python train.py --num_hidden_layers=21 --intermediate_size=1536 --vocab_size=26613 --norm_place="pre" --norm_eps=1e-05 --positions="rope" --bias="none" --init_std_qkv=0.0294 --init_std_o=0.00453 --lr_mult_qkv=0.7 --max_grad_norm=1.0 --final_lr_fraction=0.1 --max_steps=6997
MLP neurons of a small language model. Each row is named by its layer, matrix (up: input weights) and neuron, and shows model dimensions 192-255. Each number is 128 + 24 x the weight over its row's rms, rounded and kept within 0 to 255.
After each neuron's rows, "fires on" lists the tokens most often at its 100 highest values on Wikipedia text that the model never trained on.

L6.up200 [139 124 141 130 150 123 142 122 120 126 140 145 139 146  90 131 115 132 140 144  76 115 160 160  79 128 134 143 145 166 116 129  89 131 101 119 158 127 120 116 183 155 136  97  86 104 116 163 115 106 125 144 123 127 110 148 148 155 123 117 133 119 111  66]
fires on: " years", " km", " mi", " metres", " days"

L13.up266 [100 149 106 135 138 114 112  97 135 145 131 112 105 143 140  95 125 137 101 141 121 143 137 100 104 139 102 156 134 130 171 140 131 149 121 110 149 188  94  99 144 120  77 155 134 105 160 113 125 132 138  73 143 128 108 101 162 171  93 152 161 110 133  78]
fires on: "0", ".", "t"

L13.up1497 [115 116 156 150 140 122 148 124  83 129 119 150 144 168 122 113 134 137  98 111 126 123 131 102 125 152 147 143  97 181 184 169 113  94 150  97 143  95 127 117  98  97 123 105 139 127 115  86 121 130 146 103 147  76 145 100 121 134 131 140 136  91 119  92]
fires on: " by", " By", "1"

L13.up1390 [168 118 130 131 164 162 107 123 115 130 139 100 145 103 118 123 120 132 144 212 123 148 151 150 136  83 114 103 110 114 143 117 113 161 136 139 120 147 135  89 156 126  85 110  92 117 118 123 126  84 138 113 148  87 139 114 105 115  93 153  97 129 105 133]
fires on: "–", "5", " of", "as", "3", "9"

L18.up1193 [162 143 144 148 161 153 187 160  90 143 133  90 135 117  96 129 117 152 123 158 121 103 144  99 147  92 128 123 151 150  92 166 138 125 148 164 155 127 138 143 115 166 146 111  58 121 141 119 104 181 118 131 133 110 127 136 128 159 110 114 159 143 110 107]
fires on: "2", "In", " Green"

L13.up1118 [ 99 159 164 128 139 106 158 148 146 106 161 165 156 129 124  88 131 136  95 119 139 114 121 133 135 115 148 163 163 169 161 147 112 139 131 164 133 155 119 130 143 118 131 122 109 141 124 126 129 103  97 133  87 122 111 128 140 155 136 129 118 107 124 154]
fires on: "6", "5", "4", " |", "3", "7"

L3.up1423 [137 144 128 124 140 100  89  57 117  87 147 108 112 132 161 136 141 147 105 152 142 152 116 118 128 105 115 136 127 124 108 127 101 204 114 105  98 111  66 111 127 118 158 112 136 166 148  81 172 134 135 107  89 144 140 144 174 160 134 107 140 145  86 137]
fires on: "as", "ec", " sales", "roller", "enz"

L18.up876 [114 129  86 129 132 119 128 175 126 110 134 112 120 137 131 107 106 142 108 142 111 148 117 147 115 149  97 120 188 107 105 150  87 136 135 137 141 146 134 138 130  85 122 137 120 139 136 115 105 130 128  86 146 113 107  98  75 154 187 103 141 122 115 137]
fires on: "man", "s", "6", "3", "stream", "1"

L18.up1348 [124 118 140 150 151 169 139 147 115 124 131 148 125 152  67 107 138  88 129 136 107 120 117 123 121 122 138 106 138 152 140 153 142 128 121 133 161 125 134 158 132 144 138 143  90 142 204 169  68 150 125 135  96 116 103 143 133 163 134 120 170 120  93 127]
fires on: "2"

L13.up199 [ 84 132 143 123 129 146 137 126 159 134 125 156 141 120 118 148 124 154 135 119  80 125 110 158  97  97 103 120  96 108 151 166 122 107  96 106 129 120 134 149 140 127 140 148 104 126  94 106  97 146 138 122 162  98 151 169 106 114  92 134 134 124  96  44]
fires on: " of", "-", " in", " long", " BC", " within"

L3.up1000 [110 140 155 113 144 112 139 125 130 143 166 147  95 108 109 126 132 138 101 128 145 129  82 138 142 123  70 126 109 145 139 127 123 128 153 116 133 104 151 143 111 151  74 163 113 127 136 111 163 121 115 121 111 146 109 138 162 130 130 201 149 102 112 147]
fires on: " When", " money", " decision", " Appeals", " students", "î"

L13.up515 [ 88 104 146 134 163 119 117 131 118 131 124 159 145 134  97 168 128  84 126 115 140 145 120 159 103  84  87 124 158  81 108 145 127  99 111 148 157 133 140 104 136 134 112 133 107 121 110 132 124 136 139 148 113 174  74 126 129 173 103  79 133  93 143 152]
fires on: ",", " least", "ly", " and", " or", " also"

L13.up1136 [114  93 128 157 155  93 110 166 131  94 116 141 123 184  73 127 113  82 105 123 113 121 134 119 124 139 150 133 103 123 148 160 126 124 140 117 165 154 141 130 119 143 142 124 158 140 141 113 116 136 157 144 110 144 119 130 154 147  89 121  77 124 149 125]
fires on: "0", " be", "t", " become", "iv"

L18.up977 [ 83 125 145 120 153 151 157 131  82 114 138 133 182 144 138 142 125 121 110 123 110 171 164  97 131 140 146 104 119 149 169 124 106 108 138 140 115 107 150 122 145 159 151 114 160 130 117 148  93 130 122 125 192 107 106  94 104 138  99 110 166 126 140  94]
fires on: ",", " and", "1", "/"

L13.up1347 [118 117 114  88  84 144 141 145 153 118 123  67 142  99 144 175 139 113 138 121 109 148 132 110 142 149 131 159 135 163 175 164 108 147 127 124 151 148 155 145 127  93 112 155  97 129 107 151 168  99 155 121 139  93  90 142 149 144  93 115 105 117 131 116]
fires on: "2", "4", "3", " -", "7", "."

L13.up1491 [107 108 139  81 126 114 152 135 120 105 127 118 136 148 136 112 127 154 113 125  99 122  58 137 144 151 102 163 149 169 147 145 120  82  96  89 142 107 121 120 110  94  90 195 148 136 141 119 159 108 142 149 140 192 154  75 138 131 131 105 147  72  99  67]
fires on: " the", " It", "'", " of", "8"

L13.up151 [118 122 142 125 146 142  94 132 104 124 151  99 176 140  97 141 139 112 100 110 120 118 121  89  97 118 150 127 133 142 136 120 122 112 108 117 143 114 167 130 100 172 137 147 126 118 196 111 105 156 147 172  98  62 109 150 131 120 112 107 166 120  92 111]
fires on: " and", "'", "s", " or", " in", " ("

L13.up157 [137 142 149 170 179 124 138 130 125 118 133 119 154 136 104 115 114 112 132 140 122  98 100  72 117  75 161 146 142 118 111 139 128 144 111 137 156 150 149 108 154 108 100  68  98 136 128 105 144 163 150 122  98 154  89 149 125 150 111 137 126 121 144  71]
fires on: " \"", "'", "s", " '", ":"

L13.up405 [141 125 119 133 111 149 122 150 135  78 132 100 159 122 134 143 147 155 159 156 108 132  85 142  92 122 167 123 142 134 120 144  92 130 115 112 170 120 136  87 141 127  96 164 135 159 140 102 132  79 104 118 121 115 121 135 130 150  68 108 130 135 130 152]
fires on: "'", " called", ":"

L18.up1443 [101 114 106 144 128 163 140 148 142 159 130 101 179 128 150 133 121  98 157 107 152 117 144  81 131  73 148 144 120 114 149 165 125 113  97  92 119 132 179 134 162 119 102 128  79 163 135 121 153 161 128 115  52 117 109 127 141 119  79  96 121 129 108 136]
fires on: " ", " |", "-", "1"

L13.up1035 [ 89  95 124 101 131 134 122 167 124 137 155  92 166  97 117 149 138 132 134 120 143 127 102  87 137 111 112 177 107 139 113 154 107 155 113 142 165 104 135 100 169 108 155 101 108 158 133 156 166 113 118 134 114 158  97  89 149 138 104 103 138 113 145  73]
fires on: " \"", " as", "\n", " if", " when", " When"

L18.up186 [107  89 167 122 175 135 141 136 143 101 141  85 140 103 104 151  92 117 150 146 144 126 137 117  71  67 150 186 137 147 112 136 132 128 114 140 122 105 175 136 133 152 123  89 125  93 104 199  82 132 146 130 134 113 124 108 154 106 168 106 148 142 136 128]
fires on: " ", " re", " co"

L6.up864 [157 150 144 131 122 142 165 118 120 120 122 117  99 140  82 120 110 113 114 165  82 116 117 128 105 127 146 158 113 148 176 116 100 115 117 128 162 131 124 122 130 123 106 124 117 147 161 128 129 157 158 148 116 159 127  97 162 121 109 118 163 102 119 146]
fires on: "1", " free", " Drury", " Parsons", " Cambridge", "2"

L6.up358 [134 135 151 173 130 164 179 165  79 109 108 108 188 104 140 154 126 106  80 154 122 118 169  89 138 127 133 139 151 132 127 166 117 104 145 146 148 113 144 135 178 162 104 111  95 185 115 128 110  97 138 128 157 135 101 170 168  98 159 119  86 138 120 107]
fires on: " ", "/", "\"", "1", " (", "2"

L6.up901 [ 90 120 124 150 124 164 113 118 150 121  89  99 118 131 104 133 103 125 101 153 114 109 118 121 141 114 107 159 143 145 124 114 116 143 101  95 142 121 166 114 155 127 133 118 104 139 111 102 148  96 145 120 138  94 157 118 141 155  74 115 139 139 129 119]
fires on: " $", " £", " stated", " statement", " table"

L18.up1213 [ 83 146 129 152 107  97 141 159 122 127 176 108 125 120 124 165 120 146  93 131 146 117 102 147  86 140 127 140  78 131 118 156  81 151 109 157 128 175 140 120 115 107 140 120 110 131 140 111 189 112 158 148  81 130 143 133 176 131 177 123 127 102 151 161]
fires on: "0", "'", "1", "2", " their", "5"

L13.up1140 [119 143 188 140 135  84 110 142 119 111 106 139 157 114 115 151  93 135 120 141 148 137 101 123 129 148 171 150 136 148 153 133 120 164 138 152 172 131 131 169 118 153  99 103 137 132 143  69 156  71 163 106 167 130  96 133 145 155  87 109 160 110  88  82]
fires on: "S", " A", " F", ":"

L13.up1261 [146 137 143 153 127  98 157 140 110 152 121 101  76 136 139 146 111 147 114 125 145  71 118 114 127  92 115 163 128 121 120 147 131 133 159 156 117 108 144 135 165 108  93  95 106 140 160 141 102 161 109 148 125 104 107 165 128 158 140 118 166 152  78 137]
fires on: "1", "-", "===", "il", "2", " ==="

L18.up941 [ 98 149 143 163 190  88 116 200 140 101 105 109 179 165 142 147 114 121  91 104 148 184  98  62 138 101 134 112 135 123 123 117 111 113  94  89 152  89 111 103 110 132 119 102 130 137 124 108 125  88 157 129 128 209 119 137  95 130  92  85 127 141 103 124]
fires on: " ", "1", "3", "0", "7"

L18.up981 [ 95 145 140 154 128 136  95 169 161 153 129 151 127 136 121 122 120  92 165  98 106 118 142  87 131 131 104 144 114  99 156 128 123 108 120 117 166 165 194 153 137 144 125 126 132 133 155 130 144 164 127 149 110 109 106 147  97 110 109 101 124 115  98 119]
fires on: "-", "'", "/"

L13.up404 [ 90 111 122 161 142 106  81 117  76 112 174 120 128 140 117 115 148 147 140 169  77 118 152 143 141 129 120 142 143 118 128 191  97 163 116 135 117 127 170 118 179 137 125 115 128 110 159 161  73 107 127  89  94  87 115 141 187 127 119 134 124 102  94 114]
fires on: "0", " and", " of", "-", " or", " the"

L18.up351 [128  99 137 136 143 143  97 154 121 150 133 132 128  97 139 129 136 123 148 122 118 132  84 110 115 117 161 184  82 116 115 168 102 101  94 152 128 132 105 120 140 126 139 146  78  99 116  89  99 122 137 157 135 116 120 101 161  99 142 116 124  97  85 118]
fires on: " ", "1", "ore", "dr"

L13.up1105 [129  83 127  69 118 117 123 169 123 154 130 107 106  98 105 128 169 157 131 163 126 142 115  74  87 144 138 197 132 129 101 162 101 120 130 134 136 131 115 132 164 100 130 121 143 122 184 164  92 128 110 139  84 114 112 167 148 121 111 112 134 128  78  96]
fires on: " as", " for", " with", " more", " have"

L6.up320 [127 100 155 136 112 144 120 141 120 142 130 115 131 134  93 155  80 124 128 139  82 115 134 108 142  73 111 153 104 115 159 121 107 131 115 106 133 132 166 133 180 152  74 140  76 113 162 154 163 154 154 141 100 128 113 112 130 142 110 127 131 140 135 122]
fires on: "-", " Length"

L18.up435 [145 112 105 117 183 116 139 142 119 138 143 133 142  86  60 110 113 148 109 117 132 133  83 100 132 152 156 157 120 131 128 132 136 117 106 127 152 108 107 137 135 122 114 135 146 112 150  84 117 108 125 107 146 119 101 145 132 126 116 147 150 121 159  83]
fires on: "\n", " \""

L18.up494 [129 100  96 137 110  88 139 147 114  98 122 159  82  93 144 131 114 138 105 148 152 139 104 139 121 172 149 114 147 106 147 135 106 104 111 136  83 136 122 124 126 120 178 132 120  98 108  98 114 123 121 103 152 107 133  97 122 123 140 160 101  90 148 117]
fires on: "4", ")", "6", "3", "0", " download"

L13.up364 [117 124 115 137 171 162 133 149 120 130 134 168 142 153 101 118 127 169  86 117 120 150 144  92 144 136 127 138 163 127 147 117 127 147  91 115 108  74 112 142 145 144 139 107 128 137 104 149 130 136 134 134 107 148  94 156 157 105 118 103 135 138  82 125]
fires on: "8", " from", "0", " to", "7"

L6.up1173 [ 99 120  97 125 135 126  64 122 118 138 127 125 121 122  79 130 148 120 117 195  91 158 122 129 117 143 111 142 100 133 126  77 107 124  97 128 170 126 102  93  81 138 138 118 122 122 124 134  90 148 116 155 151 119 134 135 157 147  74 137 149 108 133 138]
fires on: "9", "5", "7", "6"

L13.up1200 [120 100  94 104 147 161 109 121 126 142 158  98 140 113 148 125 137 119 125 119 131 149  86 118 107 133 180 129 108 113 136 113  92 126 111 139 126 129 135 118 135 123 119 130 137 122 142 142 123  80 123 157 121  98 136  80 136 128 131  99 136  91 123 110]
fires on: " and", " /", ",", " Festival", " or"

L6.up620 [125 103 128 138 126 118 148 116 106 119 147 112 173 151 109 125 106  75  97 146 124 181 147 130 111  69 137 148 112 146 171 134 140 142 120 147 127 101 119 153 152 110 117  74 118 109 154 156 114 147 124 127 177 121 112  98 169 153  69 114 124 125 124 103]
fires on: "est", " best", " Best", " last", " highest", " largest"

L18.up200 [ 87 123 148 150 172 127 159 146 121 149 132 136 128 109 112 139 140 122  90 149 163 149 139 121  82 127 196 131 175 151 133 137 122 130  74 126 118 114 118  92 140 102 131 121 149 131 164 131 145 109 179 148  78 138 131 105 172 141 109  87 130 121 103 162]
fires on: "0", "1", "8", " and", "6", "5"

L6.up1110 [133 108 118 115 132 135 125 109 119 119 190 104 115 105  65  97 156 121 135 179  64  77 115 150 102  88 141 138 165 171 120 103  93 128  90 165 183 126 111  90 143 131 120 175 133 126 157 137 112 130 123 140 112  94 110 116 154 155 123 126 135  81  79 145]
fires on: "7", " Ye", "9"

L13.up146 [124  78  81 169 149 123 106 166 153 126 103 107 156  77  92 152 135 158 136 158  87 144 130 150  88 156 169 129 130 108 152 125 104 120 156 129 167 108 135 101 131 125 130 116 137 157 128  58 125 147 140 104 115 136 110 143 156 164  76 150 128 118 121 131]
fires on: "0", "6", "2", "1", "5"

L13.up1206 [132 161 136 115 115 172 138 135  83 151 144 156 147 118 105 123 125 135 153 126 143 120 138 152 124 135 116 111 141 112 126 179 138 148  76 138  98  78 108  89 161 118 119 141  77 111 132 119 111 139 124 140 152 134 138 143 124 140  91 129 153 136 123  91]
fires on: " in", " of", " results", ":", " for", " –"

L13.up448 [102 111  91 166 139 119 114 159 141 146 124 112 103 104 106 140 136 126 136 184  77 145 143 147 169 104 119 142 125 181 133 139  88 134 114 148 122 136 186 128 147 122 136 122 121 129 157 140 134  90 130 150 114 161 145 127 136 123  99 102 133 117  94 140]
fires on: " the", " of", " a", " Blue"

L18.up371 [122 116 122 132 151 151 112 105 151 153 153 117 110 112 127 161 134 110 176 151 109 134  56 114 116 139 159 112 112 103 140 143 110 109  76 133 123 152  92 138  97 110 136 127 127 110 161 124 113 128 135 159 101 133 105 119 119 131 121  82 169 111 113 140]
fires on: ",", " and", " or"

L13.up326 [110 154 172 181 116 122 122  84  76 161  91 124 106 108 128 146 113 181 100 147 138 143 125  78 114 180 111 146 122 146 147 150 144 132  93 147 117 130 134 152 134  98 167 113 101 141 202  82 118 147 180 116 120 140 156 134 121 147 135 145 190 135  77 102]
fires on: " by", " of", " By", "By"

L6.up1382 [ 75 118 145 142  80 162 130 163 126 118 131 120 123 137 120 167 122 112 131 125  88 109 134 106 128  98 119 196 124 123 146 135 117  92 124  91 125 129 181 118 159 134 118 131 112 139 142 138 121 104 179 139 152 119  95 145 162 124  69 134 149 164 120  92]
fires on: "-", "–"

L13.up1068 [ 85 128 111 131 131 112 141 144 130 131 160 155 137 126 152 100 161 150 120 112 138 134 131 166 100 130 126 151 130 116 173 120 139 161 165  90 119 155 107 124 127 112 120 159 144  86 161 128 106  98 153 110  92  75  82 125 135  89  98 133 155 137 136  89]
fires on: ".", "0", "s", "-", "'", "t"

L13.up817 [130 129 149 101 113 154 142 163 150 173 132 154 137 121 129 123 134 111 178 160 111 140 124 132 134 112 145  90 129 177  76 170 101  97 136 166 163  92 123 129 127 160 126 163 130  95 119 147 130 122 155  98 139 147 136 116 105 131 117 158 115 121  86 156]
fires on: "-", "s", "'", ","

L6.up650 [106 105 147 134 112 147 141 138 109 144 108 116 160 123 139 117  85 121 116 143 118  97 137 141 107 158 151 151 106 102  94 148  60 121 105 163 164 111  98 143 141 141 116 116 113 124 146 128 114 130 150 110 118 169 119 127 134 153  94 103 145 134 145 162]
fires on: " Men", " women", " Women", " men", " man", " woman"

L13.up306 [ 96 128 118 105 157 101 145 164  88 174 115 112 122 110 120 140 130 110 131 166  68  87 106  78 122  97 111 131 120 176 110 111 102 147  99 136 111 121 172 155 161 149 108 113 130 128 192 115  93 146 121 141 124 117 116 142 137 129 116  94 157 127 108  89]
fires on: " as", " March"

L6.up1109 [132 118 131 177 134 126 140 138 113 145 118 115 112 108  44 184 112  97 132 127 110 135  94 125 128 133 118 198  98 117 151 138 128 131  89  96 108  87 117 151 139 135 122 125  62 145 108 126 120 100 155 127 135  99  83 116 143 164 125 116 149 128 152  82]
fires on: ".", "\n"

L3.up351 [126 120 155 164  54  89 130 149 141 147 158 124 121 153 170 133 120 138  72 142 109 125 141  67  37  96 165 117 150 141 113 138 126 122 126 152 124 167 110 126 137 117 117 139  75 133 130 138 123  84 143  87 167 126 143 162 172 133 149 113 120  89 115 130]
fires on: " place", "=", " Party", " teams", "ims", " notable"

L3.up1018 [116 165 144 125  83  67 190 117  95 115 190 136 125 145 124 135 104 118 131 124 110 141 179 125 102 100  75 129 170 136 120 140 109 150 141 163 101 144 135 144 120 113 134 129 113 137 135 114 122 137 150 109 142 142  92 180 155 156 145 112 127 126 195  46]
fires on: " place", "=", " college", " bp", "ased"

L6.up102 [138 121 141 146 132 163 139 127 122  95  91 119 165  90 107 121  90 109 110 108 103 116 131 110 113  91 117 113 125 132 126 114 126 118  86 107 195  86 155  87 139 124 131 111 106 165 110 111 151  85 133 112 132  92 158 101 174 141 102 155 185 125 147 114]
fires on: "(", " $", " £", "^{(", " (\""

L18.up885 [138 101 143 145 164 135 158 139 111 182 141  92 111 155  86 134 124 147 136 175 139 123 164 100 105 112 162 147 151 130 129 135 123  90 122 129 108 126 148 144 143 170 156 142 118  97 131 131  86 121 186 141 155 110  84 115 134 122 106 120 103 133 137 130]
fires on: "2", ",", " |", " and", " of"

L6.up552 [115  68 169  86 131 106  89 119 140 129 141  97 115 149  90 148  92 150  93 129  90 151 122 131 120  97 158 168  97 146 160  95  80 110 135 123 133  80 153  98 181 128  85 148 102 110 150 134 109 152 146 116 127 142 141 114 177 149 126 110 115 110 116 140]
fires on: " United", " El", " district", " District", " Los", " Las"

L13.up976 [106 187 131 146 119 106 160 134 145  88 174 140 126 126 134  94 148 116 109 165  87 102 128 116 103 125 168 149 103 126 171 141  91 132 114 167 127 105 143 158 124 150 144 138 111 118 165 137 137 120 134 103  78 106  70 108 103  87 111 113 130  95 139 128]
fires on: "s", "'", "t", " its", " ass", "er"

L18.up476 [ 86 124 118 160 113 126 146 160 142 118 112 158 105  65 102 101 137 133  99 127 138 134 107 122 125 134  94 143 121 133 134 154 126 137  87 144 153 127 118 148 140 146 173 134 110  85 138 132 119 162 137 130 105 167 135 165 161 145  96  93 121 171 159 128]
fires on: " ", " their", "1", "s", " the"

L13.up608 [132 135 113 134 172 119  87 137 126 139 150 141 147 161 100 157 151  68 135 181 116 114 138 133 112 119 140 136 111  80 160 123 112 160 130 144 175 127 100 129 123 105 103 150 124 112 104  96  97 132 178 103 148 147 115 119 175  73 100 121  72 123 137  98]
fires on: " in", "0", "end", "t", "ig", " to"

L18.up1495 [112 102 127 158 162 143 152 133 125 126 112 110 127 157 113 138 132 132 125 144 126 119 123 118 111 128  94 130 128 133 116 190 137 117  82  85 137 115 131  96 144 110 126 139 100  88 161  93 127 119 133 127 150 128  76 126 125 157 127 137 160 127 167  58]
fires on: "\n", " \"", ":", "."

L13.up48 [ 93  93 133 144 116 144 146 149  98 115 138  97 114 113 103 146 103 161 110 171 123 112 133 128 126 147 126 131 167 135 122 124 104 119 134 102 144  84 124 141 161 145  72 108 117 129 126 116 131 104 145 112  90 101 137 165 154 127 120 111 114 136  95 110]
fires on: " was", " a", " of", ":", "9", " "

L13.up112 [ 72 137  97 149  97 128 143 146 160  96 124 149 152 108 102 162 144 140 119 120 152 139 137 105  76 149 146 164 160 174 146 140 105 112 101 113 148 135 112 134 121 111 134 140 116 157 141 120 123 121 139 133 111 128 128 164 170 127  92 127 148 117 132 139]
fires on: " as", " ", "1", " this", " It", " for"

L18.up967 [120 121 127 122 146 102 116 131 140 118 113 123 152 157 131 155 141 123 157 111  61 133  91 132 128 104 157 153 165 114 167 197 145  86 147 145 154 133 138 145 139 126  64 145  95 130 129  99 118  87 115 145 114 114  97 104  97 134 114 120 148 119 146 139]
fires on: ")", ":", " ", "-", "1"

L18.up725 [ 79 123 145 142 136 175 122 155  98 171 152  66 121 134 106 126 116 108 132 177 127 123 100 106 126 114 141 109 173 103 108 154 133  90 127 118 179 104 159 149 107 121 108 105 117 132 173 147  91 120 157 148 104 122 110  96 154 123 127 118 138 101 105 113]
fires on: " ", " and", ":", "2", ","

L6.up936 [105 125 165 115  90 147 121 142  88  88 134 140 161 132 140 142 133 124  75 125 104 165 157 126 104 141 147 154  94 161 156 117 122  99 159 131 138  85 135 154 160 131 105  70 131 155 120 132 119 112 109 162 118 122 110  59 128 115 120 108 147 136 104 150]
fires on: " an", " best", " highest", " An", " largest"

L6.up534 [129 149 182 111 126 137 141 139 137 103 118 149 132 114  50 158 108 137 138 137 123 157  92 136  77 114 118 163 105 128 113 184 161 113 103 145  92 111 123 131 154 124  79 157 116 142 148 102 146 170 130 161 130 131 122  61 157 142 126 119 136 133  99 135]
fires on: "9", "List"

L13.up622 [ 91 125  84 103 128 113 144 150 153 122 119 148 139  88 129 168 137 139 122  88 114 131 138  95  99  87 116 140 115 137 176 141 136 102 127 118 106 151 138 135 132 121 178 135 135 113  75 137 165  99 161 143 147 113 112 144 136 157  47  86 154 124 120 118]
fires on: "-", " with", "7", " a", "2"

L6.up885 [133 107 147 112 151 108  96 180 120 107 129 118 148  83  93 158 121 161 109 104 127 136  98  79 133 138 135 148 125 132 129 143 126 133  91 120 129 108 144 107 142 119 136 105  96 151 143 126 127 103  94 109 101 136 149 111 156  92 127 153 131 140 114 121]
fires on: " if", " When", " whether", "When", " where"

L18.up1073 [103 106 173 174 124  95 136 138 102 127 106  96 149  88 140 132 137 101 169 119 132 123 131 146  97 145 162  88 160 105 146 141 118  93 123 160 119  95 155 124 172 107  87 146 157 148 145 150 140 155 177 121 105 153  85 133 153 161 124 106 100 104 154 119]
fires on: ",", ";", " under", " and", ")", " following"

L13.up1194 [ 69 134 116 115 126 135 122 110 105 130 124 146 162 125 154 112 162 150 172 136 143 117  64  91 109 100 121 170 112 121 146 117 141 130 127 120 143 104 125 117 149 151 148 128 132 122 118 148  96 140 154  99 131 107 103 128 154 150  92 110 144 127 124  97]
fires on: ".", "'"

L18.up123 [108 158 130 199 140 110 116 157 140  99 138 109 144 151 125 134 116 130 100 120 125 123 127  88  90 107 145 154 119 121 118 159  75 149 143 143  98 136 133 155 125 108 124 125 131 144 141 128 156 158 138 139  97 101  67 134 151 168 175 138  96 133 110  67]
fires on: " |", "0", ")", "1", ";", " they"

L18.up820 [ 98 152 116 163 140 121  85 120 134 138 143 100 173 100 131 132 130 112 136 144 131 114 145 115 128  99 147 158 166 118 126 124 151 112 145  75 149 144 117 134 159 161 101 115 113 167 136 113 106 128  82 151 145 137 109 157 130 157 104  85 142 138  88  90]
fires on: "9", " to", "–", "R", " "

L3.up1292 [122 108 104 122 103 104 144 131 137  54 121  74 135 167 153 139 114 129 114 127 143 125 124 126 123 118 107 136 185 113 120 141 125 166 113 131 170 174 146 133 118  79 137 104 139 150 149 118 153 122 138  94 107 144  98 170 169 134 115 123  99 116 186  99]
fires on: " place", "ify", "ending", " bp"

L18.up868 [120 103 110 127 176 153 145 154 102 183 143  93 120 124 118 132 104 103 129 121 109 119 125 125 104 105 141 136 110 149 167 137 143 121 140  87 196 149 130  86 199 125 118  73  98 122 108 174 156 105 133  69 150 131 122 128 125  92 120 138 127 124 112 134]
fires on: " a", " ", "3", "-", " the", " of"

L13.up697 [100  80 129 147 134  87 123 186 112 160 105 147 114 124 120  84 124 133 116  96 127 105 105 119 111 123 141 106 123 112 144 113 125 127 129 100 109 163 121 128 124 118 114 122 148 101 138 118 132 154 137 111 105 162 121 126 132 160 105 119 127 155 103 106]
fires on: "2", "'", "ol", "s", "9", " in"

L3.up1509 [147 138 125 109 144 134 140 129 134 119 161 139 109 133 130 138 141 132 137 128 131 141 164 154 151 184 108 120  90 201 132 120 132 230 131 109  94 150 122 171 125 126 119  89 118 128 119 124 123 131 115 164 145 112 124 157 175 132 134 126 154 120  64 117]
fires on: " still", " conditions", " Seed", " Appeals", " few", "ST"

L13.up800 [143 129 127 161  94 161 150 151 105 114  82 134 115 101  77 158 106 162 133 159 115 140 105 146 115 123 134 154 121 150 146 139 113 135  90 128 146 103 140 129 149 156 111 174  79 137 167  96 106 128 131 110 126  66  83 137 148 138 142 133 159 125 139  80]
fires on: "\n", " of", " from", ".", " after"

L18.up280 [133 139 144 171 119 126 113 114 120 127 115 121 120 169 125 119 109 119 125 170 130 150 144 112 131  91 157 153 153 116 113 170 142 114 154 107 135 133 116 163 131 154 112 101 101 176  87 125 116 113 131 109 129 185 112 111 126 123 111 100 149 117 111 143]
fires on: "9", "1", " ", "–", "0", "."